From a checkpoint of a small transformer trained on Wikipedia: untied embeddings, 5091 steps.
MLP neurons of a small language model. Each row is named by its layer, matrix (gate and up: input weights) and neuron, and shows model dimensions 32-223. Each number is 128 + 24 x the weight over its row's rms, rounded and kept within 0 to 255. Numbers have three digits each. A neuron's up and down rows have the sign that makes its largest values positive.
After each neuron's rows, "fires on" lists the tokens most often at its 100 highest values on Wikipedia text that the model never trained on. A number after a token or word is its count.

L4.gate289:148148173157135118126143181169152152131093121134167109091120101104133182118133105111140113108132146117105131123077125154172124141105120122102149154137101113110092077129083146099114136135118110081147106152123109113150154124100111074143132097090093097104149136144098151134098088170126167092164092117132132128117127105089101144130121122100125171144121106092171150123122190132126126150123153135136171171138146131127110144112129136144143145134147097162089129106114121128143181136115167133128124129107083159149124122119099142156095132117104131127143120117128152091120118144100105133
L4.up289:124131143144128123126134138166117152078137113105142078112113143136119138128123139126176105122114136130091146109157168142111115144101096089115157173131136104107120085150151141143112134149119122130165110118134116115139170104125125100124149153138115172130084144152149111140144165101102151170153077098130164148106099140147156104138091165107147118105136120104115122127112132109112123115115153137115153161088108086127131161133107147172112112104148186104126153136129127099129133106130134119120118132151133081156138129110150170138112132118126123149152137122149115103111108130129157158
fires on: "," 14, " and" 14, " or" 11, ", and" 6, ", or" 5

L4.gate657:095146099119141129125078149148148139156156111167107168109146172136102139118144118151134100139096113175148175148155109124052143135138130122103129187147098150119169110150111164142118147122140098177145157124110127154158141093154125184124146153133107107157151134141118141084131111091099124100172140126125082088172126138144134172112116123122117070153112145195122130109128156105100161135111105071134116115074145137111170109129147100142128154137122086155150105161109117168116110122075099135128136058117098113128121174136122179116125094142105114094139129150134115128133144138133119109
L4.up657:117149124137124151176133145147117172123153141161142136097127163118124124132130140129153152160141111136150123150110116160156100131093136165148093130116127084097149125139133089093130120121135136147170103139149090107114156065138110133093120129129128134080123161168126146136206137107107092109180179152105115148091099191121110130113146124104157110097115131115142154175139047149147117171150104140150126113147142163082085156120128105153136099119122119120105151104157101109137142177146103139122130154126095116142155149109089135120130095128109139116146102135203139108098130145160125111
fires on: "0" 60, "1" 8, "ly" 5, "y" 4

L5.gate676:129095106135103126131132117108110131111125141181134115089163150123125086114108082147136135153112089107128111125130131172136106103161158117094096109113104152119134094165102103152122101103109127146062116105152151119092171115134155168182147103148142113140128163167137151133154123104125114139112129131110105132124126079127157160096123152116154135129137126104138132091156164093132132143140076135107099144130128101137099091119128110160142135166131145164119121131115161081125144139117069097110115125137142147138153127124149183132157104116128134130126071098085166106151105075150120133
L5.up676:138097096061105121146141114097130158144154167109153170158146152154151133114126116132153090115107139124144122118061171157149152137123094109159128149132120097108111104120116147091147128090148142184144161165132111174125145178109117153131108087158130133113133157172159123135157154108139115191121155122168109140153135157164112113132142159115151090110118076141150146110126131125155067134137161135162106136158160111087075137131161137138129148109117148122079123130144157102124111130117113117105134102101169148096178165092123152126098175150096143110122110131112110083095125137131151153
fires on: "\n\n" 100

L4.gate119:128125128136142122096107111127126122150157142157099131143109136116117133146184104150096165133127099124137124120105136119119155112148149156100143138169120100125091170114095144100133155138107112177161105130133182141100154167160155161137110129111141127082112121089152103140140173114162128147106131112175142100108137122123163106082088153130143118186138107119091128176151130134145140137109149161119124196132119130122106162169136127130171158072139125137105110123121129121112101125162154145168067116160114131124126152138086157149126115131114080134142141128113082122153154119131113108
L4.up119:160160146136156148110157107167153123118110119070134125110139106114114122112142125118108098090150151117129168095124117127113145095121140132137102103125125138157132124123121114128175151103139127162178168137114139134147099091139155138136104119119134204091109087144159154133189111179123161138109142174124143128155120143106150135106125142102144122183153157089117087160173157138168136148071116104125147108101137115143138136170100095080088144145110115135128137101148140111113131182195150098127107095167152141134123118131138094139127119144133121107152156135101157103137119083147126099
fires on: " This" 22, " this" 18, " she" 10, " these" 8, " of this" 7, " of his" 6

L2.gate833:125137084137116146116102118157111154116110127093112153102155145133130114110108165127147137130078105118114141126149135125154115085117105108170130166131129135100083124161150137138119153118144125159129129168146120135141131090122139132132125174120118103148129131084121159127128145097117111082147142112119136128111145133129154105096115107135122109181113138132115116142167129157086125153121120150140153101140118137121105128076123134133105130107096121173125130131113126118171135125143147093141113128122109115121145095143140161157160127080177153167167101127110182164117122116081119166
L2.up833:138156177139142152140124140075112124174151117112124159142131116169177135125112128133181095166100129115121135185156086121109096170124130116147107154160123123109134106103139108145109121033147122160095160125101127147128111128133153105111135108108152119115109106134146140153154141116116138106134143097136117145167123152107134124117140168154107113164111108110124104144179136094145132113093141132141127149088122147092164155117145113143141115133114117081146156165069134083120109118111112110141127115116140135120149116122141161170096077124133112161154153125114119120148150125100147151
fires on: "." 54, "ity" 5, "a." 5, " †" 5, "s" 4, "k" 4

L5.gate553:149059107095137154085210120151134105114126143162106119115123144171124134157105127105120176109095112095158144142120168104122115120153160141118121152113123160094163102155122143113131149152132112131152130177149131149109130150110146126129127096157159073127159144147138093112110131180133111140166101083078102129101164143098122152148102101131112107130147106135116119117133133125139150118140110163114116169118138118155127128133158132154079125102138118158115129156127119095135163117139107172109146167148137075147117131116142100103166093146121199142071178134154107110123123111141115140
L5.up553:119156130133149133169102146121147125111136150154114120102113081125120112133131080136143088164152105137193088121153097138112096142108088135084137148175112107137146127145135103122171132127095104161132141164129135116099136087160166115128126099159084142142108121103151088143090086134112079122120143189145105119127133101127120146133107147094143138165129097131135136113124091095120129116138169114137083109113130091107100101170166159108181140121123094116060122134176093129168134168152117155139136106110151103176158140117171068115125110124164129081144132125101138130106137135134097120
fires on: "0" 19, "1" 18, "n" 5, "on" 4, "3" 4, "s" 4

L2.gate253:128155137134122084142139121067132193098140122128148145148128118132105116121151112150096125110070133113152127119113178171154115147082128101119160145152100126100135159093083127130079129125143147115107135184127119112159160107129107116140106136178159169174108126141150166121155085140163120159099134114140161136178139032144129135132104141135174107152173136114156109128096121138132100150154126161117128122118137138112131103143141121132109059158126154102138122124147137100127119132109171174093111153107140152116080117084176129130125115127103108132101111109106164093107150139139135130
L2.up253:126093145144095126138161087174150175099089089122140115167126110136163170137132096140099124140122098112108131156103175167117112102109119125105135125124127112125133153151149092157064118114099128129093108148147141083115149141152133135090158108140118197155108192121160117131133124090128142153104164132162144156089086108154120102124117121185081102138127140120164084123129100183135147131147160134109129125125122128133101094102110142135076114124123097137123088048137079126117171146112124119155140116096124079144090100088150089116098116092122100143160155090128140119080162113098161193
fires on: " st" 64, " br" 29, " m" 5

L4.gate180:106120088146145123136143142123161171137144106167085126113123171124108086110116145162140136140128095160168126139140149128147102122155109120133124083153149149109124148136129145105186159149130135115150101153137102142101122104101051156125117123093143123135132116126148126127133111122139117112148106129105171127163159084084145144115100159114079092150091104105148114112183142112157163092148120156150120150155082127154129138163115141128130119153121138140125134122117110148125083100137124177139150155078140125101172103130154149140139164119119165125154152165126105092165159090123111117
L4.up180:099121095131125110168105121152140132127097093121147127164157133114081103134142117097120131094108127151127110084124098156114149098146191144122100177161145117143122159148136126128133140108068108127097101161138122139065170141176164122134146115124121116135173133167086134169122119113109108134148180098146084150122129135136116190102142076117145140106112112105144103090115159126158086124146139127131138121105129117090136113166131148129197131123125097129107105160092099112100137131143145092114138110158158151145148178178151135133111160104187151100085114107094147084104106115124122107
fires on: "1" 33, "0" 28, "3" 7, "2" 6

L5.gate630:120072169065061128142128151168145140122162117151158130113145125107074163139138129169125150125151132109103124103163117110103154105125139170167141089114143122154139115149142082119090159117121126106156143088103117093117118150135092142169142117147162113157103136121150101142134089130202153137120125105137146155109157115132149146174134116131141141116139117135149133150133112146125164109105098086121123108165138074131095129184146111073146090143151129084100154145124123145109102116146115119140124150167110110126109120151128150107152146084082140139112176096118105116156101152144163156
L5.up630:097153111129102129164096144125121116150091101199105143114123199111094113106129142129157128113155103111092135137159146123113100108096163160135117148156124065145117114130129078156153133119162151117114135119081125104147081148099087109110098116139157142102117122135112160074087115083136084137138100135157135149107118120122091141122118151137128133151146105146110139131122122092072150116079177166138187078129161096104122091098155106137114107108129101124119153141139144106113170107160133124134091180129111122094129155164118094139133116133167088129141194129103108141154137153121105142
fires on: "th" 26, "st" 20, "h" 6, "nd" 6, "est" 6, "rd" 5

L4.gate1126:165104135137187118123165146160123104134094121147104151168129148129146131092132114123142113132073174131094139144112151123160135151135146119088151112130117107118139160132129136086134142126105136128168167132138092113129140133153132100119114152142126122123104129100149173173115141090122134083124164132090146114141129133135142094096164116170095136133061124132144120142123164083124124095129111127107126195129127162123163145098147079129153131152160101131117119092113107115154114122139156124124125121147110091080107123116082129161115140094109104128108121150121099120134113121070098157
L4.up1126:134150118157159095135174135171135107113120157108089144127112146141170131114091153125163128145096152092121163158130139099118103146160144096078144125118112099097137139107091088099114131114120147138170157169122097146187138083140175130125123110167119141111121078092138100092115120107173138108128090092091108060135114110161143129100143140151132104125034128119091143133138109079135158111120093130103111165141092143152109108120122098112165129162100155142151158117089136114144171130152133128111111116146113134106140136135136137159097132113150132138142111169116126125137146113094087149
fires on: "." 72, "en" 4, "yle" 4

L2.gate1191:120115117072085185134107130102143144122141129115167116124148142132119154143138100104120117120142135110127100097131106165118123121119150141139131154142080119128122141150139133127095079110130105154121141119148111121108112139122081112150140104095122145139112116137134134107136133114131164172165125176123101139194119116119106098088086168140118114131150133108098116129160138082173156125162161105164149123115158118112109154153098134111114107116143150099151093090112109123128135110177164101150112097162131167179144144136122160145131187073096095128127154141115131143131130123112150117
L2.up1191:101127179067125148110094141100141143121131134109135121163097129084116131108133133116183121120138097130128121135122159086186108158082145136131129139134110164115089124110075120082084108120142109111115185157110152091154173101156098118167127129115141139129054130145137139104118147109134147120106126144158137136145096148088099078088153148071112112146138129108114101159138123073137112091137175143140126166138102101146134136123102126138113120081103115135064139117100105071086136082142139148161153113143124134119109133092105089117150134110167111135133132121149159174122117126082153089
fires on: "A" 29, " states" 8, "1" 7, "on" 6, " state" 6, "ur" 6

L4.gate13:139143154112134114131157159113107120123113102111147118079168096083099138119135075130128108088144119102073123089135128054132100128131163129159148134139139110112118118141095120135134153115126149163124133117128156108108108112151160145109073113105129102166116142125083130113146136160161099147135091152129098150100096176156136112152144125120120107128099166132176149155125152163083125120090170129064142106119139111149135148154118121143137121093132117100139131123158153111151153112132157158095177092113127108147136129119109138154119151098149132108139126087140103110135102156141125139
L4.up13:160165157121135148143092127131126152143143127118123116102135135144132135138206113127120123095125140113094092166108149123145179105115144112159156158164155167129112164156139134130192171127130135123114102127129125134094136150125148123114132150112096132103108124151122124127131135074137123140140109084144154118135127163167125152103102136114166141105152080144188202169158152137099101116154139049150104110117149148120146169120097155112113149076115120112177130113148146133144125144117136146110173130143132159165129089144102122149107134122112165126144094137132115103155137111169095121
fires on: "y" 12, "o" 11, "od" 8, "e" 8, "I" 7, " I" 6

L2.gate430:091109095164086120129113112129151140140159140127154164144152115119165127090119112164110111110162094134118112110143120140129082124124121138202118134127160164130152136139136096126125108115113143109104137118127147101144165118121127160122150125142117117119128139148127107112175115092110136165175150138061116121107167107171149127154104164098111129140113192120128131112104115075094086161078141136126155190138119123093149145122140106101151136141114142163089142160113104157157184131104114078133128082166123080183138108132119150137132141146098116092116151132107086116133170156112120083
L2.up430:131122105117122089106142126133123150154147087101159134146129094111129097089124115163109097164090081150173174093122144110138086119131161087153097128161131154156113148116093132154091143096145146105123115159122155149168119058150132154178107096109128148152158105154161131148116124101118084134172091115121137144083148091172150123155137163137102143142134135166127137149140096087166100160121105157171105095107141076112153124112136126147147113167108116175154134111141126144169160142113120103140149119131106128119109170098067127143140136173113133135118149118123079132187094149135154087
fires on: "p" 20, "n" 19, "erc" 8, "cription" 7, "c" 6

L5.gate955:118109137129081122139160118126097110158132123158170127092181106100125150132125074109110138132105064144113122125101145161188162148123125126117157148101136154118098093153125123176123108102092099130126155134089119141143145183186175158138137161133117134135161124107132126137129105118084092128131113164117180068148148116069141133104115113126115156166157122116118069124144159118092117108147131152139118133114143112153138136087119131140169146074148113155127129165101113118100133081080150135121138099123137079115121122113153128100162171117120104185133120153145112120156170141135126130
L5.up955:176124135097133079124118168108115153153120136118121128151119126182101154144122113112131153109137066149152159122136121131133130106149146124124148105101140122125098133097140122102084094132108123092174126119156087148158120113126163096133129130119126135112132163153161136175126131139140133130151099119181108136111115093123116139098136141119168136150100166137175122119157116140138151134127117138114168145099131121142156115093108135104117134099105119172113111176136155129108155146132100140126158136156111142108158123128113148135185128085115138122140107095165105096118151143143138151
fires on: "1" 59, "2" 14, "996" 4, "8" 4

L5.gate441:076104152128101158115140186150092130064110094146109175106121122115094151109128081135078111117137120094107116115112144138122081150131112120117138129113123128126107160139180119140123168126072119158140158103169150131139132139130150116161123121146090120133133160132151159137154115177120103167128147165124145138114131140121117147093140114084158187154124127138105133135173124070145144142151082085088110132091114121112134171108112137101115180144164131126095162143100118127115110114101149115148126133108102129120172146154145066166161119126156149132112159121111110126129144141110113100
L5.up441:141146124167112121083128142120129144124092172093110146096103117114146150135114099154127082147128135144120105134158110101087138120135107133115124126094145117131099118127127127112117180139113122119159146062136144115144136100133137124183136104160156139086163134116164198120126136128084114148094154136128159152119159134121124141140154120125163130125162114123169094114140132144101123129126125132172100124131142149123132158124139108139119158146094088130106117136130109164203133093129141123161129078179066151103120107146148117122108147129144123131118091171108125147124095134177121157
fires on: " that" 24, " any" 11, " its" 6, " next" 5, "| Party" 5, " same" 4

L2.gate713:096058145141157161120135084125130142133151171140131094146110103145165193055121128170123137120104147103076108155117126103116158123124103172112142148146108155118113165115171128141139140135118149128123131183106139129114103140130139172141128140114089097115155111130083059145165138114110102125140162107145132129096127135130153136107130139098134114126112125189133114153126162098136123102122177110122075157168146146112108127100124154119065147124121108159140167141124118098160107112131162089136143147123127081163134139143149171119121133112115118126127144147136107140122157104156085139
L2.up713:098104131134145088112142144107158119132140155143135108144147128125122143060127102129146135116130140143105078113081097135102142159134091139139096143118118153105135156128124123110136121108111146141084096129094120147090143123162126170136128141119093115103150120113144144167155141136133086120135135088150156122119109098146134129092101087116143091124109149126097145143151139103116126104114122146125086164137126127114089160102107120147120123116113125169129169103119125137156135105108185126142119139121144074139142154125149120128095127141125118142138111158138116112127163115181096128
fires on: "During" 13, " began" 10, " started" 10, " During" 9, " start" 8

L2.gate780:143128163086126116128128131154135119105145128108158135113162110153125146117135133143130148158168165146158109132143112089117158154087101111131130126142135120117138114091144109143124149107137083106138113088125137123129125164153120177121108134125104128082105181161140103108103119140141120155156143167124129126102128132122099132134140139114138135111150123125109147143145174136140134077128144107133139044091083127138155126186098197132105141149104136108143140137088131117127119137119132106098118066163106155108172098100127156124121121114110148156126067129140130177143146099146088103
L2.up780:138132121071136090138130143112111142133130124120145143171139148140123093108137142121127124155153169139167124133124117132095149132106181181136100171118142121109106147128139171133132120127136102137126123192120095119120118151129132113099150131103127137105105142135152097096119126159125146113095141133136083126135133131156143134082085141144072109111194160119102102067115113168125103125151120152129124135100082118113156148132146135096156148110160085142120081156143142159131152066161147126132124098128132127118111109118167124114155147150161111176129159130136138163114096141159116140
fires on: "uk" 29, "n" 15, "N" 13, "ab" 7, "man" 4

L4.gate592:111103105195080131136104131128170111156166112124193140156109090124152126099114176099138121128146114127156151129109162122145131145160128136116124118087081176151105162110103134106133117163125101145130097126130170133156118138153079144123124139162111110106142123136122122139160091121099157122116125127166112141126167138110145109106140103132122130140121162163116118126134109126098117164153143144093152116102075103115169156148129150141111104149126098149131155146149118144137146107111156143138109141173125145125127143138132146156101150101129102098140135144077127094167104113137165107
L4.up592:137148115150101141073087141114123100132157095112128103145147095091126117124108153096101118136173131168150151134104150123129133135163126145140132146126145128149104144081083140126104121135102132156130112119155151148149122120146074174137129100100099109124131142153209108125120087085111125125155069074113134148127134138109146150135120111126135131160158171115127105080122140115153105132149122148092151112138118096134171117136110106121140146120156111159113180150137079161139152104081130135116110158137104116125131124139124106149168105157118109160126126124077109135168142107127164129
fires on: "c" 11, "ag" 11, "un" 9, "cription" 7, "is" 7, " be" 7

L5.gate557:124055095136159165122116094127113134131149135126115156094136138112147110132137141143133168144115073091110174141160153144097145136117099143124130115113151145094137121107110110142169079108112085154141127128116111115119145090154128129152124083160129092127133094133135115121129120133119111140091135176164083132112138141156107131075139151159119140114130133129117133136150118074110085088126097117103150126136109112114096123089155136129124155132139093125080120143161101140083154117087116123106097144095118165116150137147157110114123089123134112123093135135110156147113164120175108077
L5.up557:111138110128111118136137103154146146195081165084167119158164159128106145120145070098117163075146091151135071138116135112157107147161125123122088087124079142125093109171092090149138123114152091179126140116101154141149101164115126133143132144120107197148108120098117151114184156091120143149138150120136119128146143128123129139102097087097127116144120083149106142138127096112130138125130180124125121130146120149082129119105143109128124115093122137135108121119119134127110144158132141136112156111162167129116117141126146153190127138160161142143114096115120073171105109121099168122
fires on: "\n\n" 95, "\n" 5

L4.gate419:155138115185130135162128140088133149092122135132120148135122129146097110138125163125111130104131118132130125147059118127127127145161155091129078085163085147090132119112128090097146065085131149124132121156148135159114099133105163127157132165131134152144138121124123164116133195143149186104136144129126121130093161110071171096143146139081110126162124126101107116140142116161099123147146083112161114136156146162120140140092077119112144120131094158145091097094113113103089124106150106130136135129182136124156136144119134146111158115111114104083110111128124140123082115120127097095
L4.up419:141105123139101113097102119114125166154128175106097120168141108152126118156122155131150121121117168109132117149181112090118132111075140128104101145135118146107153158111105078084136131177148131145133142078100165082139121148138109137132110161123110090129151111116147110124088133095072114126130119152076145124094152130133129148136105107162111143126109100118125131133083153091137140100106134085124128139151145162107121129137157142138132133125099061117102143134114106116167119108139126131117077125156070102134161071126127139140119142109106099158125099154075123151096165182102125123
fires on: "\n" 74, "." 13

L5.gate64:138134153064095101152120114124158141104099117078085117174102100143112184129115113162147133114126105119128145143135132156122093125123134108119115118107159175124135115139141135109123094150102120142152098105131137142088134133103143128132127174139125111142099118118127115119131089096171110138107138161123068124111166133139143087086111121090118153098144104153097134123140177171119124106105082144134078146165094194147135126083142138152152156103144131134136163140118146112123144079116142151106165084130142136120152114113134137141112109107148095145124109162095116118097143188119142116
L5.up64:165131143113114123138112140143178157104117133099132160169126067145129158108102142156151116106130112108132151141174135099134122133135113118122107085081141135113089106132132135084133112150099119133107075136155141145143095070096150157128139110155133086152121100147122110131131102102137090162115152145107104139107153129121111117091099091110114138094152144123070129129145140143177120106114130153150134144094097151128101144116100131126140136135139149162124158142113133074086154120139132160126120132148115155126160078104140143165155113113114112143116084156106151140104122177132145125
fires on: "\n" 71, "\n\n" 19, "." 6

L4.gate9:119119116124088142146116155117131126109143126160160139102141150138117118111169106125118114121098136143131123147112175116085125102129162194153095129126134101105130141109147113094096095126079150127138111118091116131110092187139100157141130135168075196087101106164112161110117146148097152168151086088174162149128150135112139123153102099111122100110135121162083151113114130111153161134132175128114159154121138140126158107142147129145142066149110137124095129151075160121128150096141119127160135104122154117118096102130092093078121176115139166117118131110150170125132177157138158103
L4.up9:105140113117111114131098153118119089163148132127138142123115139125162100170161107063091113175119148133133110131135112112116118093122101153152127135120105108109070075107167061093155120112123141121128197105106139093146125140139129136110138106126130114149087093137146112099123132146100123148145107086140161120143146110112114146147145111115153138110125110140092134093123107140117098116123166136102149141173161093131136090146145159165120132099186176110084135145164149113146127114114130094178145115139157153140139119138080082095138158115117141120116139081159095157125139130140143150
fires on: "th" 49, "rd" 9, "h" 6, "ch" 6, "st" 5, "nd" 4

L5.gate749:158184100186156152124163121167116131121131158155123135102164125130096123130052131135125077149082183138137122187119120102135129125115146135123136129148145104166184088099153139128115139120115110152186110115112126113119103143140185119146136160132113137176119111120132093135149108128115100071119080138121156145165076092142120090128113118143127118114124148115106162138137144126136154140136118088125163116114115121128151184120114100163101145130128136129154128165086109107133143141168115122120123120113075116161121071136149166131094154139129097119119133139152159144092123096141104146
L5.up749:163098131158109126166136139100130150078153160157058107137156138092130151125145132101133137118092073135147159181138134129129083078173140145114115102118168149133097122125108134162116144134118148111100096181125086134130115118166171102143108093150077132144113131167101102122176162116138144176133161105109133125127105132134155115142124128070172084119128108151112122121151101121145170146095121133118095141146133138105146164092120139158116116150069117130159173133094097075094136132185096123133111136137115096104122151156117133138126143130157167108112094109130115102159112143135151144
fires on: " Al" 17, "ou" 10, " al" 8, "en" 6, "am" 6, "ad" 6

L5.gate1030:165112104098104132118131154126127166156166143108136112096168131137104144104160129137132159116103148150105144177113109076129120112148136134150111190160103138123169127096071139113131151131111171128119157147169160117143111108111117147090142147127132126100122156170173172130171154095085139153124097107086138091113121098120126104115158130128104110125117158101162120124144118111104122102092113108123138163118143153107186116146120119154148111146149143108101133126068083140154180072099128129137120143112104150126130131125184160154109141119120070090112114136138124146136166131154133138
L5.up1030:131117169143114130115124088122142176116141107114160098133167135137132144132118132127132119145120142094122082118116150131162118132089105156107128129128147100146146124142094045141139123097200132057171098157151191155163146148116154120106161139104114150142083154131140151170132150116084124151156174145131117091132138139128129154145115125157154146138114101152105119149088114133147102116135097121142135142130102066135147093097080126116117137139123131147111144108132092102130121144150120117123137144137135121127102128068101121100142112158161126132194102136154110129122116121143115126
fires on: "w" 51, " \"M" 6, " \"" 4, " br" 4

L2.gate827:119108132146146132090098123103160096152115107141105141092148099124198124094148082131108133122073109131125115161113146133128120146106125119128077109172185113129133135164123101195156119136097138092114128140118089138120086113122145143122098163116074116106145128133146116168123068131117129097171124144123121143120141132173130088138165122104110094113150147129130119115110116140165124125091106078133115107092161143112114090137188109128131134112154214153140118119107116112129139071080145139135125084131142130112129131126132110166155139118126145087160127117086061141152128158126128135
L2.up827:136111173145120107104158174140133106175178136159132128118101158140124148082130158097148138127127087162131107109085163162121116142151099102112133098102134139138217135108205120161184118151112142136103095121112085140126130128163127114105132126158142092122101111107171150144105122075138150094134145150126165146128100139105075129132128113133114128096097139127123153128117130159131125106124166124162115170167117108121090181123128076143118131150129123182128083129064116127150133112150107101140109102103124133120157134125150138146165113139133128085112108156134121097126104115139147110
fires on: " In" 14, "During" 13, " In " 12, " During" 10, " In the" 5

L5.gate1092:111157098095123152144123130128147132120169131125099089128124096136158121132127107112145133147111147141114115165116122148117152079156080114180111162126140108077159133103092083120148113150109121110124165128115141147120131084117167151106129140127125113109138104110102143105141137136165104175073105110112117137155150081110120106152113140088152136157127114136141141103146135071116091091135160149136132140121115109125122160159142137137123144123124119131133140151155131167140155175122138168183122107088130103146125136133105125179139119099134125098162133153120123122123134134120125120
L5.up1092:111124091136152159099108142136104127086157171126112114135111135142160123126122106141096152121148136148103142155110107168126138086147122105134143116066136132059114128133071062168147145099106135116149137164124166135122108141110122125098126108161132125104135148094063119134135135113140167149160092133118189160128137136145108077109087120083157134120147144160159119144166140114120147121173162156115130113123143102118150141136112129161126169082114166104140110129149134108147106129104140164165095115114164091163148160110112117189103116127091128134151131139147071160158118134117115144
fires on: " U" 47, " | U" 9, " I" 6, "ast" 4, " sy" 4

L5.gate785:107184103178045119107114131117120165157120120157166144121114175115101163115100120147140149113104143132097114140113102130113129135143123104172105095092121149158140128116122130149145120116111122070153108162154130155152144104087131170098128146115158133132121135109110078093173137123106179112111128116146095190100116123160138171173162124087146071100180125154149111104129169192134112188130107154106140125131132089138117111116108146139159134097123129102132178102109117101130163112116108119080192113138111121135110133160147115116170131113147140125153091148110127104106128123114118099
L5.up785:120157157153094121161129079116161118111139114170098118129137075133088092129157147150146141117143137115132142120138108128147123144091110137124121127148097110142115175131106157132113138159177104115135152119125133096093115098127093147083106145134102108117145107148131102137163137114117093116139141130085110145148134091150106144137131078136172128117135101131140140193136088148096112109114088117104153129151178181150152126100096152154158145132108149086128086118117136159137138129125129139120162094118128141149116161119133147100086137149130109136157130140139145143189159101168128095
fires on: "e" 17, " I" 16, ", \"" 7, " “" 7, "re" 6

L6.gate957:137114131161128139153155122143094140054143153158118147152145103135159172135130098170138108130114107124162132136131115119142117115196175132127097094143140136120126152136132143128143057146127156149130110137133118145127134124120126170151178077154116080088165074154113107118132118083118118094135143140141105106095130105187133131121130130127072152106122131130110145138074125132166117138090215127144152113125116130120155132127147149141115120133142115149129104147126090086132158106122119065134154129166152120128162097107122119123148113141135141170150090127133114150123122140161108147
L6.up957:128139167094106088144128137147123142121168167070107123136105128107154117141139096114162130150108123131128096172103130162131136137138120110153145130086134116121120129135125143105136116095148129137145119143137132141127145134161148150148140154175115112158139149099141085117144120074116124173163142105097127117140088123144122117122142146146166123105178128180099141133125148104141101142154087140098141156154104084124184126105126140122163117106118134112106116134082132122144107140141137121130119120126134123103194109151079075133136103173133079185131146121132097078118117125071129100
fires on: "\n\n" 99

L2.gate799:144165128112119100155152141127156104119091166096121131102108126101102129121125095087149157124138106104183124169108156106102130158147133160139136121178154165109102152135160169097141157180125126145137113086111110078114136118111141130143152136131132150116111144072122163110103100138164104129134128103150106151152116153135082128154120125140112115154147147096101168134115127091102164140146133145093122148120116092129144118172136165099138136085135151142138080155088114125117160112129096154096110161135070150111124165133120131109117137097090144148107097085152090145093125138137109134
L2.up799:136127153127098064137118139156128117132126155107120134136175162094130110105114104113108148139142087126139130127091137099123145143123128139134137130089137127118185165099120165108148100147121143118087129127097132134154136135139162113097135106076115121095160129139119168110137141147127097145144166075162123135111138137126157120137111139104118107128163157102094125152064113142143111105170124142117114156154137158097154159134167159111131097128130125109091125133177127171171149121126110120091094127135150135093135158154118126157141163125116137167123135124125138113132113122145111118
fires on: "p" 18, "end" 10, "ost" 9, "n" 6, "N" 5, "k" 5

L4.gate409:140120158110099094157138147094157143102116164128137158098120130120169111134121126108092142140094086168117116134120102145131129110134126133113128119137106107104124105130068105124170096110105097122158165183150171153166168148130129137145083093169145145118134121123066125173140126139123118117159110106162128111100092103111124102133120092096160162096137104174088157093146120081151147130114114141094150122170142181132144119076130157125132119135091126103145134111132120099144141111111111131135157147134121140115162139127124128114135154071098131139156123182125101157164145158157137131
L4.up409:126121167142131104151136153103147119082148133096140111135140103105190120130125146164125186116147122155090116102154108109120096063133121151148127119138129110124132119135105124121168122103094108103104149162127145159120092135155150162173142151168117115139126123156079126171091106130154132123120164138119125064098144092084159120150159084111122148120142105134123116162158130084127143091100160147092097120148119180134177097102142109123120130104111060141113135139090141101100149111136139141110102119172116119116130099135129117109133118139116119158120066152132109102096134164133094149
fires on: "\n\n" 34, " of" 11, "\n" 11, "." 7, " of the" 6, " member of the" 4

L4.gate703:090142142159111120088129108116127139096104169134121122131128167103091120072141104138109075104109088142116112098149131155093143142139159155123154135113153129074102123145164117175160120145098139167151168135126124107128144118151148089103133084139128161137124089144137133115148128148116131079094113128148137152111108134155097138108133142100177132118096113089128151161127113151096141124135162136119111124127109171157142111119095108170134126118124145095139104135118124118103133128117107134121138103135164152127145124123132140130067111179144153141104148100113077074133174126125158104
L4.up703:146131127131080155099116074102126088106152156124171087108108130120109142105093108159110142094148148140129146116110133107121136099165083148181109122132124098119132120128147133161140143137110121130144119151116148149129180151100150172123135127092112161135141148086143166126123102094116147140089148158129118124113146133074138122086125181070094123165110122072070127130152127114122120144121154134150145122137087090159178136118067128132152126122093170146141150143121110145137121172088146114170129089149144173118057112164129151134097104136129144125095136183087105109149101120125129142
fires on: " This" 35, " this" 18, " The" 12, "This" 6, " Its" 4, " his" 4

L4.gate388:123117130112117074135112095139123127064135130188129115146153132108131144110140126119159144125171135110079069158156139100150121130154142136079158106124117137100130092119152135149136124154128133179120110098182134128107152133084089134142134105145092118179102167089184115101142133119134175150138139126107163145091111118119103116132137144098124100143094128101109105128157098102096129126119089117127149146115114126113185115135138120152100120136128123109166143128148142131141143107139185143134100149115132118121165145134163111139063136133113139145103104124118104185136121148125130186
L4.up388:132123119160118122096129139125124092099139095088120164105176106160122170131137147151109129092133137116153168116160130107095144086124113142131099134113131125128124099116129117117102113128132131168125130138108085149134125074136084144138138150134123151134176152104138122131123120125113121148115158151155111139160118089167148109133124152096153134110148135117133084144117165135123083122137148111122086123117114104117151136151103119138086141127195138136163121141148105141168142153130117153084088087138103137134105154147150098164168119121115131111188145126147120123109106157151108108
fires on: " that" 36, "\n\n" 8, " which" 8, "\n" 5, " its" 5